{
  "n_head": 8,
  "norm_place": "pre",
  "rope_fraction": 1.0,
  "bias": "none",
  "init_std_down": 0.0,
  "beta2": 0.95,
  "grad_clip": 0.5,
  "warmup_steps": 297,
  "decay_fraction": 0.899,
  "decay_shape": "linear",
  "batch_tokens": [16384, 32768, 49152],
  "seq_len": 512,
  "steps": 15267
}
MLP neurons of a small language model. Each row is named by its layer, matrix (up: input weights; down: output weights) and neuron, and shows model dimensions 64-127. Each number is 128 + 24 x the weight over its row's rms, rounded and kept within 0 to 255.
After each neuron's rows, "fires on" lists the tokens most often at its 100 highest values on Wikipedia text that the model never trained on. A number after a token or word is its count.

L4.up218 [132 129 127 146 109 166  91 104 106 148  85 140 106 110  84  86 115 165 172 120 151 133 147 146 111  90 115 138 121 136 156 140  85 118 165 157 102 121 145 105 128  89 105 102 119  86 113 133 180 108  98 135 158  83 152 109  84 150 123 101 122 114 160 137]
L4.down218 [142 108 107 130 135 143 141 128 157 140 103 141 125 129 145 119  91 154 171 164 163 143 162 136  59  95 144  87 141 129 109 130 130 143 114 104 128 107 132 144  90 138 130 117 130 180 121 131 133  94 160 167 116 159 123 151 123 160 129 130 116 141 136 116]
fires on: " that" 15, " these" 14, " the" 10, ", the" 8, " many" 5, "," 5

L7.up231 [148 114 164 120 145 118 109 114  81  89 171 116 123 120 114  98 118 156 135 101 161 118  94 106 102 144 117 114  94 143 123 130 154 155 144 137 117 118 143  86  84 118 164 137 157 122 155 111 129 117 108 114 134 128  97 139 137 135 111 134 159  86 133 131]
L7.down231 [111 125 131  61 108 121 161  90 104 113 154 153 132 157 132 110 107 137 110 109 168 110 157 111  94 119  89 135 121 101 111 116  90 131 139 143 141  97 127 110 111 105 173  91 123 109 138 150 122 159 124 111 102 180 155 126 135 116 133  70 141 158 156 105]
fires on: " H" 44, " h" 18, " Th" 8, "-h" 6, "th" 4

L4.up504 [142 136 146 128 114 142 123 143 157 136 149 171 157 121  82  92 161 123 115 136 111 108 116 150  72 105 140 113 130 136 127  94  86 126 115 127 121 101 183 125 124 107 144 117 115  99  94 106  95 166  90 122 130 110 131 133 128 120 126  95  88 147 133 106]
L4.down504 [138 133 153 123 154 155 163 138  75 145 115  87 165 169  84 115 138 126  94 106 138 154 128 132 137 146 136 137 109  97  97  86 137 119 130 129 130 112 119  93 129 140 140 110 129 103 154 142 144 139 122 134 114 167  92 105 166 143 157 100 123 144 143 104]
fires on: " May" 27, "rough" 10, " near the" 9, " dead" 5

L4.up437 [110 123 145 111 116 123 119 154 121 137 111 127 138  99  91  90 121  86 141 170 154 147 104 156  94 102 127 138 158 175 139 128 132 123 121 205 126 165 163 130 134 142 126 122 143  95 117 131 105 150 142 116 114  83 112 132 155 116 113 133 123 153  79 123]
L4.down437 [143 164 138 139 140  94 131 120 104 129  85 142 137 125 105 152 167 143  81 131 137 115 122 115 153 148 142 154 129 129 109 132 155 149 124 170 138 156  92 171 138 116 123 111 190 131 123  94 151 154 116 147 120 147 122 115 132 159 140 117 104 105 101 131]
fires on: "on" 16, "in" 15, "an" 14, " lo" 11

L5.up70 [ 85 130 125 107 150 105 137 165 150 126 119 100 127 141 171  70 181 155 139 109 145 107  98 154 126 150 122  95 102 151  81 113 138 125 154 126 142 146  96 117 108 116 165 175  94 117 117 139 140 106 141 104 126 126 141 107  93 108 117 130 112 103 103 128]
L5.down70 [ 95 107 164 136 198 150 129  86 123 127 113 146 132 169 101 135 119 120 210 113 141 121 122 142 135  94 105  21 131 119 107 124  79 148 136 113 132 121 142 147  92 105  99 143 165 115 132 118 126 115 136 150 149 153 111 139 159 126 133 103 113 141 150 120]
fires on: ", which" 27, " this" 6, "s," 6, " This" 6, "\"," 5

L7.up355 [135 112 149 131 167 156 116 133 118  86 135 112 150 132 147 118 136 154 129  92 124  73 177 161 132 138 108 113 113 144 122 128 126 132 122 148 163 130 158 106 163 126 122 179 150 166  84 135 164 142 118 112 129 119 119 120  78 105 118 142 128 182  62 103]
L7.down355 [146 126 155 122  98 122 137 125 128 103 123 122 118 123 122 126 140 138 114 109 127 151 108 165 156 131 129 130 106 140 147 126 108 108 113 148  79 144 134 149 180 124 128 102 189 148 132 170 153 114 157 114 116 157 107 121 111  79 143 132 123 142 122 160]
fires on: "2" 49, " T" 13, " | T" 7, " Th" 5

L4.up433 [100 145 178 125 116 167 123  89 125 137 123 143 147 152 108 148  94 126 147 140 153 139 121 141 126 117  56 114 154 126 134  43 112 104 140 175 118 123 153 119 117 125 148 127 106 138 143 118 112 103 146 101 132 136  88 119 137 146 133 122 139 150 120 124]
L4.down433 [140 156 141 116  97 138 141 103  94 102 135 143 106 161 143 159 123 117 162 143 173 139 170 122 166 129 122 125 135 115 167 140 111 121 154 129 151  94 133 147 184 129 128 146 134 115 108 119 113 121 165 112 125 128 132 114 139 139 122 133 137 123 149 125]
fires on: " at" 18, " th" 14, "th" 12, "op" 7, "ep" 5

L5.up438 [ 93 139 135  89 123 157 148 168  99  88 110 142 136 130 146 136 164 108 118  93 117 102 108 136 157 122  92  84 139 154  79 126 150 139 119 107 111 130 122 130 109  83 111 154 140 141 104 136 157 138  97 118 110 107 149 106 111 136 149 161 120 140 109 120]
L5.down438 [149 127 133 119 129 119 159 132 129 146 115 124 116 140 123 131 134 161 238 142 118 169 149 118 122 145 124 224  96 127 171 131 114 172 139 143 115 110 125 147 144 147 126 104 131 127 131 132 101 137 134 153 137 135 118 141 132 107  81 126 140 127 133 130]
fires on: "\n\n" 44, " re" 6, " cons" 4, "ief" 4

L5.up250 [150 133 160 145 171 108 157 117 150 102 130 131 158 159 118 112 116 147 127 142 156 104 127 136 113 107 133 117 160 111 110  99 143 128 142 158 115 120 158 118 136  77 155 105 137 127 119 123 111 130 144 126 167 126 116  95 117 145 135 129  84 103 121  89]
L5.down250 [126 130 104 161  96 115 122 135  68 112 136 102 130 165 134  55  90 143 183 152 128 160 136 136 115 120 124  41 142 105 163 140 134 137 119 145 101 123 110 113 124 119 147 151 104 180 128 128 137 103  99 142 127 174 124 134 120 184 157 132 100 137 124 105]
fires on: " to" 23, "o" 9, "ig" 7, " By" 7, " by" 4

L7.up474 [122 126 136 143 139 176  82 145 129 127 159 131  96 133 133 129 161 145 130 133 149  92 127 140 144 142 145 132  88 156 117 135  96 108 182 149 105  94 143 116 121 104 150 105 113 112 184 103 105 123 125 116 128 161 136 136 106 151 126 160 106 128 134 150]
L7.down474 [152 184 175 113 155 122 137 162  87  88 120 103 157 129 118 135 163 134  97  89 126 115 119 157 129 161 122 126 127  94 137 158 138 140  95 155 115 151  96 147 118 106 156 109 139  88 121 139 136 140 111 118 142 115 138 133 114 109 166 115 138 126 134 104]
fires on: "." 43, " sp" 5, " sh" 5, "f" 4, " ref" 4

L4.up245 [138  92 158 113 130 109 104 144 156 125 165 137 106 136 129 103 147 115 124 164 130 132 117 152 156 151 159  97 119 106 151 124 119 154 137 115 203 128 110 100 154 116  71 166 138 102  91 125 121 106 120 101 139 123 130 166 127 125 149 157 114 162 120 158]
L4.down245 [137 142 133 121 191 137 113 170 159 130 128 166 146 123 121 144 120 130 106 142  92 117 143 110 103 105 104 107 113  84 149 140  77 102 142 146 127 118 159 128 159 121 146 134 131 120 122 127  88 123 132 170 146 111 157 106 127 132 137 102 122 137 153  92]
fires on: "," 21, " College" 13, " Center" 5, " Road" 5, " University" 4, " =" 4